python train.py --num_attention_heads=2 --num_key_value_heads=2 --vocab_size=4096 --hidden_act="gelu" --norm="layernorm" --optimizer="ademamix" --decay_fraction=0.825 --final_lr_fraction=0.02 --batch_tokens=[8192, 16384, 24576] --max_seq_len=512 --train_tokens=179500000 --dataset="wikipedia_en"
MLP neurons of a small language model. Each row is named by its layer, matrix (up: input weights; down: output weights) and neuron, and shows model dimensions 0-191. Each number is 500 + 50 x the weight over its row's rms, rounded and kept within 0 to 999. Numbers have three digits each.
Before each neuron's rows, "fires on" lists the tokens most often at its 100 highest values on Wikipedia text that the model never trained on. A number after a token or word is its count.

fires on: " De" 31, " as" 20, "-" 7, " Re" 6, ":" 6, "|" 6
L2.up197:386565504478398422484466577393522469494514424479440508610506465508521493451504515512494506553485462529416566555570485488573459500468572556538543469502530539554478515546530519427473449536511561451407545528512497558467533588509417555468468508489467475588410490483438433484621523484502509456540494524504571540401506549487444424507527463516595449517401548517605504472455481499600440539509506506455577427430573556573483539592550419571450476508395551580536500475573465503570526506468485512507465519445471441580494539485464507361459506467500476504525551448542513545424482479531423491
L2.down197:468433503463464571474508507512474466514464537525602535496484568430422528488423519533532484515408531494503535525534451452457479535507433492569518464484468505392526577551502491473424532502500525432469396475581529528471588485453547475561491617522467531511480511567469602514374489527435520475562458472505530550588446515577485560474451585541510357437494438463493505499474446454499463454519471447485543491565540559520479595479464463552480450456601542454505564509508515642508497448606546526439558505553553433468527576439623473422494521476425495471492534544509386432519461469483589492

fires on: " After" 13, "After" 10, "et" 10, "lish" 9, "|---|---|---|" 9, "asketball" 8
L2.up226:530564472468506541492423479455424525499535557539549576531538511550465586496544574495502540554557462516437526519528398505457449512497519461482493454492396556538551467565553522484452534549508554446469504446475573537571497480488502517593498530497475562441581479521548447545428513441578379469539476548516546459564528449454478575512550511441444451481394493556575480475406537456591482487571478537447535568535449389522437501420496583523465578543455475470492549664510525522528433508479471526379465517471533477462488405474439522569534390541405503497547470531484475456499561471599528561
L2.down226:410474490537474448516543557584587477519499467433508474447442501455536491513471450496524538484477528469561460455498591545557561492536453576497486571500604484471495528499444471515491477476479478594474463534508439448481479509541470448395494400477509407590448510486445587493548426607430620555488510459519483472507470530531531459483446501537502553534617503477496543496589488531490510541455511469604417468423490617521607534591543393451507480510495553521578516355465409452440557526517527438603524506512434495544510566509509522399495510454558484505417517470546539522553414487451468465

fires on: " he" 42, " M." 11, "act" 6, "-M" 6, ".." 5
L4.up232:543336402519546486425429498523585518473528458412542510452471503537527530519497483594487548477546516452492506478484543509425486499462520569584453549437477535470525431492500444433509528481597604540497531507499488493398467511452495563460483585479568543479527530439432515460523416397620560571585459537434506676498501450586494476530482530551510514463426537539470544522575429513412485555561485517540559554573430557435503477565544430518518573461486465504547452428556517472523492488484562544523441497497431503510516618523482442546490502521562574509492524485464439477493557484409472497
L4.down232:451495503544443445562432532454449497515470543525496527445573501490448568533592474450474473522487525488522524516451559533532376472420502429345505461503535475547464506469517432568468503477512432411576539408628530527531443535501439520492519422517450454481561507506461567528446525536500501586432513461444551527463536497484607483451559646565458527576552486499562503447562498450485445557422515478557520469485399443465480521486597510471505441525485563477427551447454507479529461586499563515609503537479514428522540531534499482492420485502552462480467458470629634433477454522517508432

fires on: "ob" 14, " N" 12, "ing" 9, "ice" 8, "ug" 4, "s" 4
L6.up377:537501523584464469435533431516596554471444535485484491525582591470472467344431627476551464517428463457529519490541447513454504491439505514436452437562517528453483465523491454417567457475502578491533406471486441564550458475513462482486455555465531496423535447483520468443513530434446578539536429515577619676547458576538442562566442492494464484519487438560493482477441472470426535578535600524573507435545458511498587501481504502522477583526550421546510428462489514535617517544527538520470523501515377479447485530506500516569520438486514449503588472454483526520522504459473507574
L6.down377:510447423503553473506447521535470435582499556501474497459488468518549523667514485523509460494541536557506540524487567481541495489574539558515540445508594466519517547420496459438439542470467465542546588512566559508456493478436550485531474455513433538617477480505463568574451428584523432489459472546521386348414509450475570462422597502457563459563496542464457584586521510472531516514441480429462461509422543491462429486518479609460435480445490544483466604549525474561425524515416446521536491422498584551540474445541474531440466560501534564491428495545499433509510470501530498381

fires on: "s" 44, "\"" 24, " also" 6, "ies" 5
L5.up251:397530483594448522460548510499426488502528494505441509500553482387668575566441410556558476524448467471534508460584516526536528527493488463495485518530475526490560480513419475582526478504479498600507572527462530506522434520505463521498504496525624440553478515383570519456564413564512495500445513570551539452522459433461558459445434460527437487586474449491573487568508387435486446503604523604406530519485499456550431478542502570493421498477553476480534560522425391521513526468460552469539515519562492471492480511483442521525545609485585421504558511448464600483523516402495530490
L5.down251:539478429409447487620458502491524580490468487491514505500480476457538547568548536468461437509460584547464475504439516470483536499378500455592543436526533450450450542609510506512562437454557460472512542526564560530614499522576463493482435434608522493485461446414405441480497579462461460551516422485494462533520439549456550539560417520545603480468585502590561521444511532508458544505465511462434484524601480483485498490521439394503502585548490612512556512529482469496544508475540493412404554470579515457511519491559462433467502574525455509521453506561339570490433509444506473487

fires on: "th" 38, "ck" 22, " (born" 6, "est" 5, " Comm" 4, "et" 4
L2.up593:484522451508534493484511536498523378472470513513512535420372460428505467549363512516473523608403564360560477519506519528550607538585465524462416447448431477556387522487488513575513545521489426476631512546511464509487469431441503446512522485485524495426544407498516563495448600459461566490435621503512503435566478543456489515503516516535415469453471570512455507466443503490538503535578517490471457541434475506444498560424429439599551452556508490522535550586485468552565509531524481412469447482451547563477534540459575572545518454541460530481539483531475459536505552503516598496
L2.down593:507469565445496501491500415520479570522505464436475510558550548517493482448626509525517523430620439551476542417543473462463456438430526476528570558572616512505612515537505520431483453488475542504449468490503540535491523599589494518525491463537457517615464509531509464512500412500573402484525403471499496544426472443533503493473471459478551573522556388522508495567533467502425504437383451544517483434526527492556528395555578580440443535444471484486422415447522581425418487451463539591519586496528504500531443416542462434460516522450582525548417467456532549488517451506474441483

fires on: "om" 26, "p" 16, "el" 11, " of" 10, "m" 5, "x" 5
L8.up609:597584555551574499516478471465554421498463439555461533540519586595517482473453472505446556482441494461415564483524562480422608564431456523437552540518550513491546585514500495422494498446487536507515461491427470474444491433544440506467481565542609443570522470500527453457566480470436465639529480501520501579487446453429489499508537433495498527525479513516433481472523465549472459401514528502584493566497530502467577397458461434574424382432493579446445492514478448443511547522557437501503537473554474518535571546604514554517548488569491531366530533557503513539447471608421516558
L8.down609:396439466530551432500494542520497498513477470423592422483538437464497536483479533465573473462539442446454413477481500576519433507590496549416493454442523481511429506517459515478494523559445385436502482484585543509513466558435572496544544614470456496498452459524529528582414474523503626429496426501383484422517460512539449489494581511518475439514489407549538466542570562540470499632524478489418474478449567527601460593467596514518562498506531475513539496418508560571436561536439533491475500557457525466505438523457503446465473454520532496661491447528530571502513558498430521450

fires on: " of" 20, "ing" 9, "x" 7, " team" 7, " member" 7
L6.up749:473500420439592532500513529592472575575459466543548538448500525534452443465496436483533530491565504522445590514457437546420424439499561481456461521521514501601494509500449497426516472515531471496492541504513514549547536471511507444476534550559463434557462503491552563512477475494513378556390469577517566561547465440488520456583536518501546478513556490455463417560414457475481374415443527468474462433464476418452533466539509573475475437498653382487450441487449521438478509552576562452434446602428480558553552470492408499462592519505555475512599454548506564568489476504443543516
L6.down749:484505455478437475589513453527520534448525515544483563576564516500487547459492561480442494544396528540569517505457440552550538550407525492484468457519442387503496436469495548522589492501430461592597489440452587454512487538583461460532412508518488584439491456483406371500548429419565576489548543539495535464444557525526481514490468537512553565480405589442492514541533525504466456583459550452515552497552535566572535503501447481458518473491474580491561533526454438481479430453504426615560589400440505416494543472556566499551484486496528418437446491546496370502527493552536570476

fires on: "-" 87, " (" 5
L4.up35:461579475577527430477527530469586520496541462462540496515467481497510479539436492402541569495447604485539549629481494497484408570475569544552541488550524508479455520436473541516476447454474385453482458536447452505420521516542413421527466467426423451496478472482431561568508430393435500551534423610494578583550469560517557449486568383573569474557514414512533549522508500431481565475509506416546446393530438491484530460497529474503518511517531530492545443423553515447420490476563506469549480416513467415477567598525465543453459521517503408555518529440587450508461508477476481559
L4.down35:512470507470479616555479492603478531422480490464405492462538507485419524472471437528560460510627430509497531424612497375498531547558467456570540481482565429493485536407506487521415479442408556429461447519427514508527471477393462475490533511469449499517546536537512533482484600548528462454378443551468516515546513402509501538525534529472513489442539564505524501530508460449558383557521597604482485509482485518514543544557373525490529566484467448475512496524494499476467460558476532495552546620536515547483527534522531474564441603466503568528383487603463471500486442455592468539

fires on: " |" 21, ";" 14, " of" 12, "y" 8, ":" 6, "ed" 5
L8.up677:522590476567457565483477530442459487546559489477480475507450479451467417503402469513538530509496427607384526501507491502535477479583447464460529429464504495458477497498452532402583563547431365535525514517544500468489539481496497562544439509491503411493463527518529505448521463431507574444502478537483510504484492550503426534499534540566514472609457517528523564502521467461557521499594530593535381471422482515479417468542550546539498454532503445386553575605518493514524580475497472353434513506545439434482486507390431536465376582558552567499544535511497421595446530428497466492
L8.down677:458516536528413485569466478384590509504503425439397456547432514592417549399508549486481571487454514541476549499463555524435553507509477475484395606548477438465430561503469552454541464456419538478514454482548488515458473456516485597432493477441478496480461462495526493502552566473378532527508618537565535505470541446461550460608494529485547507527523473509562420511478406573562513566536584564555510574523487514581484555522386486545523561473422494458490530522471510465426525521489450601469488595536516460483504449556446539535446450518503549558477549404422503529490419526523587549

fires on: " at" 37, "ph" 13, " acc" 10, " go" 7
L4.up641:518441459522500472441449501448453502541486487389580513396597476509482586515515436538447504449497571510478559527579526519492474457500464492610461578515505503496539621430489509532425545552522467561559500453437542494488488472430547524545528558468484526512577491451381564537491513478566533448570524393531568566491437500561435418541525475551453435449529566426429633558467487449543555457495475450535508565559549506430498429520484577509527523568482475552582490456505539549546616535472539404447558488529572474496549543539457513452534549507505571408494517497475510596532585498449425515
L4.down641:451519571535485465475498541522496530418510444509516385469432472589523432475566515503534480549566469443439416504376527506558404363439509487404511539443555546489455517522533420508469463516503540457400508513495552524450490486530385484505510495530457526608557489526472457517575479436570509645539598454537530449571480500498478484552485592437550457532450492586533517494553502566425442503501596512548492495501503550507549594534549454548529513525464504436459549427536542507535502532548569470474536420486412505500466515474483536561498576512561396497471627547521619512485527512464546485

fires on: " of" 19, "ed" 14, "ous" 9, "ic" 8, "om" 6, "y" 5
L6.up72:465587548437602483478431502586483463508478467513437453511508654482463392515428497510491470496571506442513612510533410412452523537452451500419449606529568468573534548531504293492524497516473514520458495535391502505541516518534495442507515524517480499524500513404473423475440546553472523533586497544478569408445581531497479517470498571466514501520507527440411476475507533519498544437465508485571463407455522389465398480493545459536453490461509487525641463553457473577513471532479447490530482493462494500584446546574509484499550504516510536529550524537530572525494540590463460568
L6.down72:474471402597501463508493543487556540512490465522582519386527523493461582541477466508450619534483489506517363565536556514484446504515552499495465541556512476506510473509532532493477499489578451537474513551532508510637564491538600520525432543457542492391515501534499579474585468490565441559507521489486561466444425569509472477535533470512451494515554534524551512495563448441470482489388537513418619466538568551511481507451432521378570513441454549393487483454367487457531473539386475500434528458432549493544550387567445395465473474421521537514509495451535496522527579473441477499

fires on: " |" 22, "on" 9, "g" 8, "l" 8, "c" 6, "n" 5
L6.up334:551463432553486472453459470430467476478466500500429467537464459482508510578470550455545585480430469461425425554508487522598667578539468512464557531463434537556514523507586536517449533557479418505591577522530579459508488433509527516445543477478503449495470608520538472416562549484583522472479479470507455563534494524458605454551462453514428463531437569585457516490506467343474575631556542517512470567529460553451463507446493555508426485524523503461550534506487442508609501500507492503410559469372491467419518473385488528431484574541507452488546490489498536462509499471438441488
L6.down334:491558555523487515571494490501542513651593536454543402479404533572464436405552458475595503541472505523444505580543560576466503525607438477505497534508447562456411499494496435465545449454535536508545448509517392551559419471473481486411461576529455504486445536483534571448542522537448541483587587544515419527475522444428528495538413419503483514534449497472461549377388613505474466409473528531498545591549528515479475519520453431533464435552520503489475517515521417494509514517464509478426572568470464519525513428434536554556509460477607514464584512573513432445464487508477480507

fires on: "." 13, " 2" 13, " #" 11, "ethod" 8, "ual" 5
L4.up347:413407494463511529498621459446526568565506453541425446596498480467496500537507512503490461452417484535455481540432468540532427566497499436489516488457504472421499482464513522421551511437464547640478491445539414528560491465436527615481513466651491564583439529475493513445568545485454490572463534556466508492468464573461504389562504515577563510525574555442446581498511459461519451489549555543535520512531479527523481466434437508583512473431535535505477467487432532560489398521512484528561499516493594528614519365538475506556527396605440568562490510517508516564516457485464505559
L4.down347:546522562532438495518487527552487502482590538452550471469458503516539463512529518431488479488531489493527510450528436622456459465425515478613577438473544496518571515447466573525484561564517478446537570536410480495487583456573415569461517546429501513538402507426526434475453502517478464492490463555545420534468479497555485513462519481478473344589509474468436489564465474522517579458513476557520442546519602406523526541483481441436576433457433506589607398446519465501439499429490480548515490521488494479434419592570443534537471577500569473516524611437458350517516543487477444488

fires on: " Pl" 20, " c" 15, " second" 14, "-c" 11, " while" 8, " set" 7
L4.up476:521419422450588476430469497527512461487440498515511584488508605518458470571514521458452598423530501470522501448551470434583523532444459567474365425440516491508453471560493498435588493490475477492438530507442492480579513415424511580488446473519518484494496449478451619505539456521528468381511457454502521542568602512527573538516461379586414645472565522535550399506453422487538484548505449449465528390487491520495427436567482454471569522523538478593496520503557498535559454438483543520482525491525571506421532479395510452451526566522443496448523530483504550476498584472493465483
L4.down476:453590486471482512576474453428470543462547424407480440585434417440524548543450529609443471555537514510521602578422576451518441497453567477452567546487416453470487569530484545533541489547532464506472441487572561511472533643504523463525481439518436490480527514564438404532402526522532505519513477562495507441483476424440469454464445535428506541448538497556492516469490545363410546497523477535620499527549535496457560527476553529480550439492456571421496531408573573461473485563550511531545462507520471411535595498447437630532509506449503459425462476539523504470440484488509535510

fires on: "amp" 24, "ual" 12, "ason" 8, "." 8, "ter" 5
L4.up629:527389425509484594515527506457504504513477389419448472559450503520557566471473431499488492505510442467448520542466485489396456543433475530444570496490513532410569463483511427431457471441495521638555537384517463563452464478412490489527526492482428610573458471437479462440543462494529538572486533469460510587368437425535467378530528506553548535499545566450417547502503459493446437516563549489509554573556531525432507453507450520526452519477464458479466386490431484509482530570503495457570417485482461489506496554475430479486492399559542560441481414452452440565487454528539425521
L4.down629:450472512539371417489443623482475489536521598531558493383520569521455530422555493463519525558560506458477532438460507646408417485409485492526473503428515523458518462460434479537460542537477461368619484453462461523467527491536491566517513590463563529539528446511537550548452500458461511575494534463486406568435538469472594531482561605482462421567458533490470540595430423532570470484437498539524477526449498431478506536510542406520457499531431529553500586476483487467463513510495479514513495504487515479409500484589468421564447517530599439534498523457595533476532460502475433531

fires on: " of" 55, "ing" 23, "ur" 4
L4.up371:420446513483518578501501517543512460506467568516498489562567507458479474449534436480469506496508450534550491553537537490522522469636560493505494398418444532499555424519471534538472439471478467518495501470443517516528498480474513546492478456448512480654536529422508494511601494422514483526488521486509568460489445465537378465461462529559534460489558500510591515552544519480462436550483560555449347480612553476656591461535486479377491468555590477451486534471503524542512558600574401444479452537444436535530452444494456441429579558551489654517462471537538483504522527474496529463
L4.down371:444502538544503485473565475472407509536537572525489410467475444465440443496521469451489478522557626451521453512471542434452399560495539388503475532436491544496469542500463520481583483461459470457422530486423581524549572498488493538478475487406595407533482462477538503591437470492527427655520393537532586544489440488482551488552500424524618491647518535461471509523538551512454548596419533506559496495483497456428441521572585472533568490475510482465446541510489494530390534441521496447555481507492551513516389526481509477508435541463579569488461546580572489558471525503465538452

fires on: " of" 15, "es" 14, "s" 11, " R" 9, "s," 4, " (" 4
L5.up366:384525507436530507430508504459436433516553441471502454513525506516473417596425542487431520503475518521512372550621457500583470559475509514529567462349499556548504521485560503507583471446465396465446545542565493509528553529501515496511516524482542472425512486585525529402536422438497536517550534534481556439422538502496536459549495485596576484527468506524471475460539486457494536543561561472535496493528481410527530424485560525538463483499487444655550425656468459424490515449525472503483483522500473469555534551414470497411421481470540536472546559540474475554407631521509516543
L5.down366:496493526459520529541458569450532525542521474506484489551422449530528503435617558457500471501601493523543497468411493502489476543529465517493438466500586565483469464507601397430458519530441604434533456456570479523456422481475428508495610391534469619482431495548533468447559452504382429443517491542537507520481491425451533497480543507563504440492634623510578529481421540538531529407538527527494523548509474455462417527497526522466519501562439548538387514572521542536492594473505421576558522515489509589496491427447478417430536551493430539504515503474382489449478528537533473484

fires on: "-" 96
L6.up186:372565413550433459413511535548531503523489422529547601496497499472489528590369529489520499496471517548566492697574455473528473562486453490422524496479514522546546534492521551576474490468521488468510479542484447471533476454459487500534474526508427457435506496510414503576507524452427556572522480604557512571434531515474462471499513485559504504520457483522505443435499485461563525515485493398374518450457475523441568463497576373510371460485497501468624425509473453423506583503520515502448522444473509413511494533535477475449552588585516453522579494501485473544519498541418491589
L6.down186:507533514501522521501503473534505504512484448576536549443539489480455507440411521464525572474610537524580512558484416498468512578577440552436433531493552460518544407383507449388447452492534609483447462533487428563447562559485485478543516502479451491506497501492496531582468456540594445493475540552472468442485408454563551542481577473544545551511451519524497532504578607503447416616500557402496536512452451609445417524472480428431564470546557489494529428600500511514593447469424524496454475547495498569500573513471477492552466531435568412540480551509514476521550505474415386432

fires on: "\"" 89, "”" 8
L5.up313:475470420568461506447483516448490509495551506537492509509606453523594542576346473543499434458510425571459439549604476473618505466499504509462585497516438479530356419550431543553588440449388446575578502510552531494534477499578368522530541492493586487517508513533467562471478450511433495464526573585473592449500527511424414535555499427491529484486535474508527450435506466459548518551530478473497492497474470526533553465496552579498510445489528431604564512548472424443581525510441460534510531492531507382526472502484435442430511521495576510489515557467462527488499598542490532440
L5.down313:576469536406431448499477480430592532536501542442556485596505476481497557636552613486490532480438544494556423464474448479503472478409476526504429443496524472519422514559568521480495499451521506590486447538538575550534455524533554505486503447529595561444456473540462442475598470492552420480504424413579483502561442574449546553545402482543488573458506597455446472534515514445507489476435481487501499495453539463434567487597531534485497582512453487432529421513531567505627516485395466463523475481546471545490562436589428576508502450538550461554535387443475520519445443483471448475

fires on: "orn" 13, "one" 13, "|---|---|---|" 9, " sit" 8, "|---|---|---|---|" 8, "th" 7
L2.up700:467521405538437550515509494548556535508513531477464523555448500463438483492365503584527443515449507478500436498492533520614493472627475425458396509489494470493374532514572552476489512523523494472540578575522494509538463442374474532526507514502506469428502430517602513486530520437522457463381594552565444456513548549455486563447525611429471473521502589518500491513540486556542546604598582577466448540434561510518509487462481505531536505565422534496481602526476482520570526548533562496543397576514511468513420533517531529537427486562496539466514485485493373578453532403496507476
L2.down700:499471626500556455453413518448461458487497442485511492462577473572592426503571525447438527522588493471478486550509480462337514542377523536524613542491568545606567519524458461520538491519483518500488419463505477499461540573627554503520459484525512556575491573470449438470489535525502575563541448459465531528503459490516527470510452374585531605461510423465514486483498523506511439332411463471495508473557476502497522502494467481461512496458523458532497397505530542428490459460494467507476614466496505523490532516489522462516632547426485488537479524496486581377547458574488545536

fires on: "ly" 20, "y" 19, " several" 5, "ful" 4, " various" 4
L5.up132:510571478412517561471489452527479557504572520533436527400508546461561516502445461622435417528523490526507554437483536490521527465569552497450516532447450429504551438558565482470457519503485477562519550515454536465488624482575473550495483484477580483524505528490465526499496502543452524481488527511478497434463465450527439538516534494428540493494441491429532506475583497452524488464527523472491461424537500387484641406470543580561410518500592465486426404512416585529539493510493605473478410489526460427561602519442343508528625455534440498528488550514493508522466625407558506475
L5.down132:514461482524474501448464497536526523536511448545561460540472438491510460566434535468510596447490487513477442554435377489514580494545416582615515486597612505489441454502491498507512466539456467606534455519556564664468479477425529482537527396484481539500528491455526478467508427543556438475527457415500525421631482548503482413540426540418493583490435597527565459442433465551525450529473449456500592548475557577520451470486520489523557516558475485557499577539449500483509477413470463532558521457473521544568530484571493464419499537430565426477530454398443489444554544459534478523

fires on: "-" 54, " (" 21, "—" 7, " \"" 7, " bet" 6
L8.up691:483548492559522472455560465488536528491547480532570492482468523468555537475463491497522471458487492513546445547581471520556470544471455535436582594480493560552513486456509627426430473423451471521495559550397472483466537504531305411499536519456485471465426416524421442457453476527548509438545520547453504450516414395490509530543548464559538517596463456503526520498519553414602437529486529470425491359522434469460533398503532484468479496493486525517547544566524537352474493413562551534501523496554507480446591497604414487539557574535564486509495471507543453480518523446459447553
L8.down691:508549567497449501511468494544511450468541462518426494480514476519454514499478522560493593488613508513527505522502556528431466554570411474533517497602464516536537415236405475480479540508575580456488499486414421473440538621451401484430545549521512455638524507499456458514455575500510435475432529514408508460528471472501510544538581522555513491575525488500503466495518526456543519459599571559586502565470520559513512519479383434478473441397528487474460472528529532505531484474498517566482467573460479513525514518483498490497454588514498602511522521519513504491446511585471458404

fires on: " of" 27, "ing" 7, "s" 5, " for" 4, " who" 4, " De" 4
L6.up80:543468486528620475511504507525498422538479512482481506558580537383465418438377527507530568495459528453523551402513480512476453441457523397545494488455428419492532519488429445496525459430444493511514544503537449503531497563399537496541598588570520471571531459519451526431451494418512595500481478535518482558512590493508487579479499601593469490556456488580506468541474419478567527508478504577470428400550493551354546477498496439410563489500540467538510495440482484456433494517608446537474563572527542506483620502498388459485486562510492514541596479518487461556447568471511481501
L6.down80:469546428510431478566475508369452576485502501525468531456544476565488536561624491538464462508412443531488593499511473536524512504458496504495463481504502538548506518450523479432501367483655525539538561501402526470494577454522545469533385506489408560503503505509450459497560442494528476554542566528479468418504514439495505447457564490438584480536516536476516536524537582486494470577460553536482508567444508472593488517464341592542539486496551503501542537571489455518505536479409500537517555411528496483467443513477440560485493425486565531476393502567370541415617574482469522505

fires on: " c" 49, "-c" 14, "==C" 13, " ch" 11, " making" 4, "ide" 4
L4.up411:554523410509505465466437486517400389486494463530527551443510540487477546469485446429436485533482577542495518459580536319539494490512531645477459479524542532548524495517433488523528531583535468479461469433518530586507554454494509498538417520430487530450528493527387604544429539551583427415514513347542516571491457531548462509505540531567403466455582542570480520497461503475503516476461541440401512499463577500472449440577491481503536535495517474601484490501553516464524526509459593376523470553505511488461475506520443534449498533453513501422549509461480519447482625465552494405
L4.down411:457531579468513530531509510439531530447526415433511440602435431564509478521584593550464551518604457501459469558454514560572490481524519469478552647514486504478470606539544556526493430477493486464486446479467504513380486584438502457475485448571510567478501501414492467517540501438494577556524469517472507447511464472496513473537503485439647567431388569536527440547616553529362509557481461534510471501463547512461585529458451587548401534464541483446524497481491573497561451504538530457459461439541460458570551472418479559508423475550488436502443491514502614464496492537517551529

fires on: "-" 91
L4.up336:453509532628498521484565495445508477464550453549506465534486519555510578505421453503417518490540453441517409647555438497516537585518410541470541473462525598518482566495489464515464474345405480425537519528513465533546515453512433511568487608477451462406504424486424557515511344403466541496543499572444510566575512526435484438494542379556561486530474469481543503430546508477534493491513519461516461477477389592458560450426507478490513530436520492578559496487470478499504518477442558491429520480450545437466540471500405500520466549498481449609530440470549515441540529526502502549
L4.down336:535496546497571541438430639545520537440437517490460481439448485418460489454492547450591516474540503412494520436473391518474459580502483476539524545468543532498353488406473515480448363505489522558487501531485484501432460567439439519497603442402499510566463511474554533476454529594492539473441447483544445501602473540473448523521483510583529493486474452506486519487476414567496425487550560548532538480500488492498467532528344467526537533507506448579462433488517482501601438543511423515524518535629536458523536520559510536482479521507558385567477478512517521595520615504587482544

fires on: "ur" 24, "all" 15, "ment" 13
L4.up131:508487530402611474481428491522526558552482507522534461459478421544544454528526474558531549472544474413465417525516527507542452474553559511425511409492434541598522555515525453507550487430453532575549532514511505507509517476544557440497505455483490468590472490522448510454446560456566482525479499525508451476530606535531336493427501517545551446510428491483602459589447503538490466482477524509500457466683499499592458462528492502550520444495475461490530445391411532460524599567610471489358498524561466440545476484485463440506489431573523545437507440520534486543441606466525571500
L4.down131:481492481481438441600599471489569437496618489506536478463486550417472499458436395477499437560539544455547527552521460536591534556538559480468455502464532446502543476557550627590474468478573476562449406540514458467506549380492533506481495448462520510454541498427501573549504510486577536446437514495409566439520497456526549497541433432458512572549466598523538488438481513583388446524543446571648481516472394447492487531488544533537544409509535496498518539514512500505481445516503452455523512435545552550473397469464528517434519532450529504476489438479565465456583547458486372545

fires on: "ing" 30, "c" 11, " |" 9, " 1" 5, "\n" 4, " F" 4
L8.up366:473552567486578524400425413516512423423478548507503479462536560455533515566508533435423575488503564486514549579578589456507514503545527498452569447448506539453513599533525525475450481483442492528556598481559495468567461455518468524482472470570493470533533563604498449478488533507452479438485504394493546478500532501519503509483418417545425421460501438457478512549539475536494506632470382567482359526540524469452402556474496520580523421492509461463547491440538470497707471498453506443523502507463503578443543514417413561510467573587481488472550482490479526536534480477511527520
L8.down366:486496380503450537555498517533531620541452506486542448584514489582506448464557449629530528555496415474447413548409375564610443535508470487619413516476557537532422510465508531500513486441543503418453457479620463481438420423483477517463485538428454463426465422451569567430542452530534571544496556510566449499526434472463493448524491497514520470576557536517527556452517602476478522396539527484507519540532484600489576513433524510489408490512434487536471523499442438588482522536524508531520592462585489424483558485482496476525507511421508546548522532494545461482427529493427508525

fires on: "th" 23, " season," 17, "|---|---|---|" 10, " Tour" 8, "et" 5, "our" 5
L2.up503:496525477514482526522412508468464505461543555498491633486484507469490540477464566574523514499484492508494431480574455530558419513499512455406514492452446463472472504558499568440531582536535502478562477482498546499490504427480489452590440511577476463430575439549521461516471525443503508473418522518479439425584490462400454536503543544403494468439456561511568481537441556505569456526597514560470416584482518428465508549410514526597551501519423452513487600621484506530477436544514491461453447478522588554516625483445526511544501432564402495461481445612501401600435535453546605549
L2.down503:455460530514497436500552480550532512508453448409516446520475480503493462498518432524488584492536506469487543475442498468433604530503429616579508534502566521574515516474505422587421461470480519551436520493529445503524492561529486467399496446478553533573364588508503557522520437558493470538609475494474531550477500504574550449444445450602524511523591402463458489498584476503499527472405472437573520478532498555596539449541536468367474491478554540552549430374450529469517542468485514515506590479463424480486449537559448510505580517443589483581448539442470604425537483551472421462

fires on: " she" 21, " he" 10, "ph" 9, "eth" 5, " acc" 5, " second" 4
L5.up335:603491470479512552459457516502497441643526466548499579432578567496515536439530592508496602388491397395563546553554483452512511522541524480559418523471465544421552537477499532417513446480600455582526454466529445548439474487455505457532510557476491570476518440516459508485546508567492529435553532389519584534555552427447450572489595441493440572483520555540526460553533494489449434509488591499526591414559524491477498449540518482493558568492530447603560484474454469482506543534528527408517487425444561459494477522573586493459480568507523578489560431505460482507427530473538416517
L5.down335:458465489569502422433456592528421525501470444369548503549479436495562461647463499574529489525501548495475533442483592377556468500514468424464528468417567563525484513536448372544573457417481541455482435496491518467449571538504518481533518425473496512516600506621510431542448462420527562500483526525484487457503472418525553456574442524543566471547549555543506538521471467525498440558507588553581493473468505527463586605448557526442549478564513553454419575499507543499537509568518480439426542459533434477473563559472530547494485474465516470457530407479558555500465530601518490555

fires on: " of" 17, "s" 16, "ed" 11, "ing" 7, " |" 7, "w" 5
L8.up247:461509559525552530508463541461550473562517552576429436515463431593598457513455533503494490523518469465471551522473478454527463472507537477544422427488489587576435511480513482521496468479539454460529457423519502588524518411541559493546477439477555466499511467376485518482478540491502462497478590578445495453513446466460532566562568539516586429522461453497530507502659535419539497557619506507493524461537475436550408414506535518467544478504460442529521446543483535516545465595547414476452459533476459493478534613531429528461567524525527609465472518474475507586406673447406440546
L8.down247:555496566494486432581463570405544430407460568563535410528439555494484527484585622481384483493502476514473466472497476418448478509502544537503417499568536545418493500479540543486480507445437426531480467462534491609534483489459562540534550466519461477556496520474525549493480519482455475549522503549551555441393527401496547418515437504464492605408401582416477438438458543548448470451595480487574500583486546541558540483474569446583439509555434556474502545566442492489407552493477546613525519512547395515533536462525555436525552496488504550481415487460501465467450504514542560545

fires on: "-" 55, " \"" 23, "\n" 7, " un" 4, " re" 4
L6.up7:407564473532520498405511460460483483513552502521551525515491525540560520579460463523417523425531541555433527549532531464540507491471455503508563546565528517526536421509589531505381491384484536449535519480401472441472521581582463521511551430511436496405515426486421553571459486502448512453679535602523558532464489480512505465505539445556452522529466487565508453508479488483481487465547525488499487418503469558538553502525628486454441545475569525571627449463516528434489535556491644484459534434431531458507475493560456437458531562513496453558474573486447495500564416432385491511
L6.down7:557476430601493487464540496506572413498548576595612464554565527551511533535415519567484536444471472490579462589542436487477479579534387538558475521545464520471486426420421533436486544539488552487448475493465463497416487579477476436504499570477473467454579443510517530475470581520439503458426486441383489480546450462593581540529483460519473491425417480425515465620527502466585449575518480458533482430483490615456542468457456459505534540487416455510581495496597542465573503410535508504473489521434529461511501565494481464535480513424567491605544474461567572428489474503459497540